config.toml
n_layer = 16
d_model = 256
n_head = 4
n_kv_head = 4
head_dim = 64
d_mlp = 704
vocab_size = 7283
activation = "geglu"
norm = "rmsnorm"
norm_place = "peri"
norm_eps = 1e-05
positions = "learned+rope"
rope_base = 10000.0
rope_fraction = 1.0
qk_norm = false
attn_scale = 0.125
bias = "none"
tie_embeddings = false
parallel_block = false
extras = ["capped logits"]
init = "normal"
init_std_qkv = 0.0209
init_std_o = 0.0037
init_std_up = 0.0209
init_std_down = 0.0037
optimizer = "adamw"
lr = 0.00168
beta1 = 0.9
beta2 = 0.95
weight_decay = 0.072
lr_head = 0.00638
grad_clip = 1.0
warmup_steps = 340
schedule = "wsd"
decay_fraction = 0.763
decay_shape = "sqrt"
final_lr_fraction = 0.0
batch_tokens = 32768
seq_len = 512
doc_mask = true
train_tokens = 235500000
steps = 7187
dataset = "wikipedia_en"
MLP neurons of a small language model. Each row is named by its layer, matrix (gate and up: input weights) and neuron, and shows model dimensions 32-223. Each number is 128 + 32 x the weight over its row's rms, rounded and kept within 0 to 255. Numbers have three digits each. A neuron's up and down rows have the sign that makes its largest values positive.
After each neuron's rows, "fires in" lists the words (lower case) most often at its 100 highest values on Wikipedia text that the model never trained on. A number after a token or word is its count.

L6.gate409:110108120134113124161138111143108147109110098086100094147092066121134083179162110128165131149140148162162122097108087079115144167119126110110128164180112107119129125115114139181110097110109169101126146130123146154160196171138112125145127074113103154132154157147094195076172100125093115150149081158048128130140146084169122130077105072138153105140129133136075108145072124066223125126063214166165165120131123082097171102137135128144114177100159089069114176076127096074140131168158134076059163128109116183158116122090082156113116106128121087097119191164107123152117086161090177122
L6.up409:078184160163160117161158110108170135097104134123108123160139169129168142135143097166168215120171151167166118132199145143145117065117119123149156088102070141092146133115132075138144140043133119202141129174107118121155102125125107100070080150137087131134166076144146122155127128114178099095058161082156157168101145163129136097129185139147107101063089112168134182108112116136129156075151131111105093074127133121126093146147131155154051108135100129126118156146121109180079132163169138144160163091137160101048133058126139132145149137199134156108095151134135101073147178089102125136
fires in: "that" 53, "who" 40, "which" 4

L12.gate567:166136094099094102109135094170135138098150112152135154121113143107125111130135102132114128099170132161118122113127093067148130151175129134143136118108146164150145167128134140148148126044104132111087131137151142053103195125099072140166100116124134075074145105100127128113139120154131189126097179157112116090225105183210190136185085086163063149173119058150157102139109153111137086147118209137152137103137164092076177103128194132107100103173152116069158140076081166055076127179069152113104114123159135095114124098116088159128143121152141111161142103182167106122145155094112127117
L12.up567:107152151149240126142112110127118130116102143119136112146110157051111101127138145117112145102119077152176073117117148103104161122097108129153154155092118119113152127102104101113168096124082124090166130139145172090079161102117132170163138053094120118072112120092174098097146117177149150147121186169139131098094166127077121132179151156205152123142142098111086151086073143104109160095113164123134115121151156164141142107097118121124182136125117193025173113097124173165102046138116121145126085146182137184219172113149163125085112147140121128209101090143123076157115109057134125140
fires in: "to" 15, "are" 9, "would" 8, "is" 7, "will" 6, "may" 6

L2.gate397:075156180109174162194160119153093168120124133180142105132133148060121124132157158158052123139107111162088154112161146131171186112156165107176157091119113109161143237097137158102111069102103146099132139125144156130109061117114126128110104039113173139075123194088116099129100112109124142136130148091047139105158123126089169105145115092128117082113144126140095087050100171129108103157115120073127096120172156099143110100146205119116137108174190101164131168093114157129114143075114085174133106106167091157112120167166094163142118131090114112210123119220217150044106148113101171124
L2.up397:100124112153143143169061180173086146078135075110138109136101202084120057123126178121112078191180161143142106113192132145157178112159136118104113110124110197218076098129155100120132104099142200112145148125062153088176141131122082162152092157132088109154196140131194089132154164179128157086152111095099103093142155137129157107150174152129111103145083104144137207087157195090108149140132134119123118121050076081164130081138083154128169123102142112127142126152093132108077128100105087137148165144081069127107114160136148092128093137129181121151102095131144132148095112120125121107
fires in: "be" 47, "was" 16, "were" 11, "is" 8

L9.gate335:127100100168114097152135123144145178169157117121118142158158120050109156180059196149188140095124129104116180062139091111066129083155135133118067101107063088207071052145194116156117171130150111168093096133143122129151203158153148130098120119138182145105167151133113151178153082131088153125129095133127121143122117098136134129081172136142094159126103062162085133105130140104139094083069118142144124139130091067093151111095113111128106141186144136082089191168142097147107160172159114103067135068148092144141076099148068133094145188225128114146116125112162126153130115137123159122
L9.up335:148169186199073083158123122182120116089163135173062123154132099085132137138161160087102180104182130101077137150122113092100086079179157122169121167129169137201071085118101077159085106142146050136091134151159193074147143139157143154133147092119142124092115121120139122121083138154150099127103144147135148141107177107118112140093121099097110158118149098203118221134095132118164125134113122116142130090155114116151166134169153075142142124173112081103093138113147135132092085094170164191082150149145159129153100103161149203146217128165132131149076103095081105150141132136101167147
fires in: "of" 72, "as" 7, "for" 5, "than" 4, "under" 4

L10.gate501:094191105128144132137149157151130152138097119071131058140106133135163094189128151141142179161169155105162139139130095084090161161178120110089117188140157173085127174180128130138081133087145122068126150120076184124133123164144057173140090146133110152137142132112109108107149134144120144126066143157173106163138131191118130143083165089114104128118137174105142180076100113091166161179112164156125071078126140042129162132128167150131062190108100096059166157127124113133144049144073116096175153081088131113095174085116135126163133144172122124120157140157064190149123109120102126104
L10.up501:108134147132136144125161099162151123100076094115132146144079127077141124145185152132144123151178178173132136143200126060115156077185144083165147086128132083204141153109188158157155159169085202160111094108111118141084134089088121112115140137048114095157128175109107146147097111129106143161163136119063121202149142161177135171172124081162135109122138126166159124115083159135113103046164161079193129169100118129037126188122156129098141146157094134154072151153113133099071122162111132120107146129109138103090117111148097097104142143137145121209109168181096152116126128139103140159
fires in: "that" 50, "which" 44, "who" 5

L5.gate140:139105136114188181176074119159150166054102207142132056143125120097088114134139102116231149124186142159141151094067126150146129098072124155188147189125136123158120138140151056074121138083129158120122153149151110077099114126134148178130167095187123125133165148100154132098092153100179127147096152080102153136118114093140141131172133111147103131148113092134134092049168184117156150087112108147095132144129181106123144142111170146173156106163125089156149183104089171162093169137114136127175069168124105172124076116116084118126167134168142117191107115142110172107123188126099111143
L5.up140:118101106113207115044099183160112138118049154167199120149137170059125120130142144132146112135145138179070126083140119151202165121099112150157088103100097160175130108148110119108169101132071141107126147140160114073138102109105084115143127162164104097145155112169159135110102146098161172101113184111164135165160151109162091098168096145115079124185080132122087111148122187072118124144178121190058119080154094150160094094137179144093153131111152136144151157111107199125081093187115103138165112139157071125135077084155138155162132143184077126091132137208103175157131090142161081081
fires in: "was" 35, "is" 32, "are" 5, "were" 5

L5.gate357:110143112113172098135106131148106145073047098109126130104118126109152106145172159184142073111154120137128152159098054126214119152126153128122135152126108110113137142170116101148138123118153140135153131144140107144126187154041109138108077068110206177117105146164126125096098154078147120100143115100111138148118091110127138118122115058112122122131153053150124105089088133140168075110107180137048120103161111059128114145134197121149048137146175147136123137051121163141087157147102091104069137146193141127120071178146065109092157115140084083138112158172128097108142090112099135109
L5.up357:144120105111123138164116141198080160051094137084080108097143142150173112155185137158099076121149107162083092070147098130124115133113208136117125158119149104140117136121175139082103125082167132114116095127145103140067127083119118143113148071159166106176149132076113108093140157138180111163143090105097160165203098152194102098187123084161098116174121143114185116098135107172154084117116122144107078097218108111148115133147180162148173122132187143094140135056134140099113133132143132191130129136140156136106092145152110169128147061037110132152118135158132130116146151121131095096
fires in: "of" 21, "5" 12, "25" 5, "two" 4, "six" 4, "several" 4

L6.gate664:084141140105141126120191123165136162094083142115121115101117119142102081189146062126125198120187133069120157168116134107130183113095123159162108154127148102105102107112091189172088066085107139074146124107165164073114212155138108170173123093132137077123139182114099090180126098169078111184115144108113115112134114108143176148108150096175087089173056167147148143107127116122143096137141141173186126210103099143104091151145130126176146137174147104075108177134108080087126144188097135080120130082115072093147114118115088125081155102214125102120092139193141208160118129088098170085
L6.up664:135164134130129107133083124136090120181139095153146180166060113163182150108182100176164140108130180173094146093139139148099093107150104119140116115179133099118112096178144115164074105113161107124101101111184132139071130078175097110198112165069112131108102115195130150120190175069182084159192152101150140184186182151141149142153130146182140114081101097161099117101167112143160125103168126082068090096186128151073146143194120168039080155108119134117171105138143181168081116155103086158144152078131171137116105118141193136158138150144119123102128153111114102133051108131162064093
fires in: "which" 43, "this" 38, "it" 10

L2.gate121:108102144159142124162102095106134193125138077127105127125158106131136118125141144204148141161145119111144177144109088093172150151128169171157166156121104176126162124221171114095091190116103146113173129131143167149111090143146134173089104091078197143173121168225126173130172120125118106181116118136144102164201091154127157095112167079149150111123084086096162077129098159121102141144140166172110143106189110117094127138115212152198088090136119127196148147123115169111060089111109111115180145113124145148147074105148144129115112177113125088098080182135171116113116102104109142126
L2.up121:131144089149135198107141153130156138073134090118115142071153136119133095139088143121158065161167099131108164143158082188112138133143068112100111106126147109153063139148162105127164176061132140103152132145146127112123144121163120119088108063159122129081168133151129147109117127165142158118143070133065156129185096085106122164147108138023095059077138107138158116146094063164120144113123149199069144148118102126117116127153161115161088133158118080133127121139137120119136155078108149145127197166113161149122181135109110142128085101091107142153126147180038169116071200135098142154
fires in: "four" 25, "three" 20, "six" 16, "five" 10, "two" 7, "seven" 5

L10.gate545:139174181055134058119114104169119136113116178166128141101111125144144129155080101141094175151111090162151087073173142192109161218134099134155129197110141195187142149109119132145139107084127125113161112134136156162129137168177107068128113140105084142099105125101107128122106176130084111103099184159149087064123150156103130142156128107106157110086133166115071134167121128109177133168160123149140129133172154159150162085076114116077122132119126089116220141142075145099135160149114143159168132113195167116188122076163129182099161103105182118112115121154130116141080119115152125091
L10.up545:103144087116117121120079179099141092147128183111155082117127145157147126156085136074122137161166129086129096156083150123200118073131097126142162091137117143135153117205146116104114122081087117136149198150097109108100168137097025136167119197091160103157143147091119072136171155113136093175103127141108123167121134127129090118064109174158121143140114159124094188089113083051172096089107161143123125136114084124108148128122118179134097088152166172055138182137133183141148099131125145154081135088134117126123177125119127196112102114142113140190184190148088162145054129098127099131
fires in: "and" 30, "had" 8, "then" 8, "also" 8, "to" 7, "later" 6

L9.gate24:106206104115137124086093118153144161134170124092138081151124162130160074164126107149144152132078083175088108069134163167102143214147095170134127129155098137142141148109082115107148095113140130107158086081176102096104184124172101104084080139158142118103073099155128106153089124140145087136153117151110136120161161157101141136118131084136133114138153112188144216135071101117174087069129097168127077130112184099154120112120173159168082200150101169137095147096094176093124131163106092076143165107116144106160121131114125107082155075130131120147124136185092129204099139111068117085
L9.up24:127199125102135114102066073162106135096134205130127125114123152211171102107101063167117153111081050107093142117153140147104128135190099065156117130105108201110187117150121081101181125084169176063155135129160092107140141148153123152087103159129120182154162054175160136125117157212150113081178101128124177145155092155164143143079096116067183110122099095137128164127117113120153072151166098190114142144117149124139103101139160167127108133111126140160168067091064137121138119124141106144167157120172120142135141088120127145138136098096181123108130175168101132187101119144126088108
fires in: "and" 69, "to" 14, "as" 6, "the" 4

L8.gate470:097141130084164129126103118148164153123140116138115130111120138074155133154151129115252130073152126087123146120108129090139189132169067055155148166083114131094152160168132192086165097137138121124201082127137136144125137178167168107114043120088131175087172178203069130117114167131157116142137206159169097119160165125074124084104093125126122080164119140114123103111131133105168140157087174127119133179149147132106113112140092149150162135157104116140090130109118167120100120126127131096168138092153212190186098118130096072086114157141174085165103168148139125097126137094071119060
L8.up470:111079102036151132136085129126117132128056113161143149138165175153210133136099103155079128112094093116083092111072169150189147091113128144145126186120160129049138169141138131140172152110135125108201129104148087159112115120146175039125136147150086171080183144181094133090122132148217119093136125135202120130144194126080110139133152132138139063148095173087125090167151113116124180129149141143110159162116146167170108163173110118138100120213087153138118128126110123095110139108106139199134114144097163164124126104107134108102132129173123115118125177123091126124097120125145111126
fires in: "total" 20, "party" 13, "pos" 8, "votes" 8, "turnout" 7, "hold" 6

L3.gate381:093076127119130107158168133091086144136118117098115174135080112129090062143108088150060176155127116071089114128117176088156158177154176108136082095105126118152108162087170147184150118096148169089209167135095044137167104147104141110157105113164144164141181196124105087163100131111161100140130084129130098103203129120124126105167140141151108123130076159107117086106093137085145183141134129165101129152144115082118189144190123140117066136160113146071094093185085073057115133110146103128104148106140167144116119130110106117112125176113160085143131100117121142125106120080100146109
L3.up381:115098146164180130106115095141171178161127167098145118140091128143095157088117076094170163110132136135142178106142159102158150140149114147168138136140145112121127080172190102136097113076152121117151124115109100182161067135137145124109139159139116138149146179193116167099145198161156087159127120129187087132142095126134159194116199149172178082096125110136143063153148085111153153151109149176097150165184106130113177187149094154113051157125110162131138106144112098143106108096152147157137138138138180122164069117133139068069162172171162106050159145092167183101145147131106107077
fires in: "apps" 14, "candidate" 14, "pos" 11, "turnout" 7, "espn" 7, "team" 6

L10.gate358:145070159078113118170206079140116146105119156141090100160151086169077129076110103081106144126167121138174131074119088127105084151133138090105158120145137142060136092130153139201146121145140125129150107108137146121157156107092131182099106187111102100055125139124107115182090153110157129142129180164143108143104095107168125090112093120100094136134126135157162112131117158114129133175201169121115100104151126141127207046154195138037094116133169138130132070156154182111114138156115186091090137104142169155137098167150129124126071188142200119084070151072105129085170087132124127099
L10.up358:136168118187087134103163157128089109122130085105098185150102067148145176085065161111032177123096136118119050154148150094145172128171138124128142108110136144080132159147149158187106079168115129100151118159081148138099134052175187140122131156075211076137124117109096078184135072132102130184134162098117131116077153131092062114093147098148081181155143134126155156085140152131109138128111075056145098096129182156129118124121120125131112094172153161107147171130193106072110157171106140093124190084129138106104116155125156152202138102125165110143176131137103135135186064102146182108
fires in: "in" 37, "march" 8, "february" 5, "july" 5, "april" 5, "on" 5

L5.gate562:101073075072188125181069167126180167143085128171108091130121141069144114157081124162121155131130133109129176086119131127192117133147163101132149094136122172122159169137141132153111094112104121160169113109077109170171136060119113151139073045157127139179111127147127132087135185111123167127168067127085113109147107119144166059132129097129123121154133115115113090086149163157177140153125127186102150116136093029131124056137164120098097100129170156125132160130134153079093129139061089123132130141085098193140084102154152144149147096164135109184127151166129120081108134092128140069
L5.up562:093142086107137148078131163125100101083066125159154135061124193092139125115157099185128115085095141162070118101118136147123120120179178129134120148108116167212092187130148161110147105103175109094161171072151154150105167124152162150125138095110168210130103135130090120106171153128166168094140104114079137119171089155115137122141160128105152097151111145101153131141118085169168153192120155143096113092159147102121154171205130197110188104145174091152141086085098141111124100104093100105116158125138151155109098083145159182198119130144057113119129166176148157074101137139147055103
fires in: "was" 24, "to" 23, "is" 20, "would" 6, "28" 4, "will" 4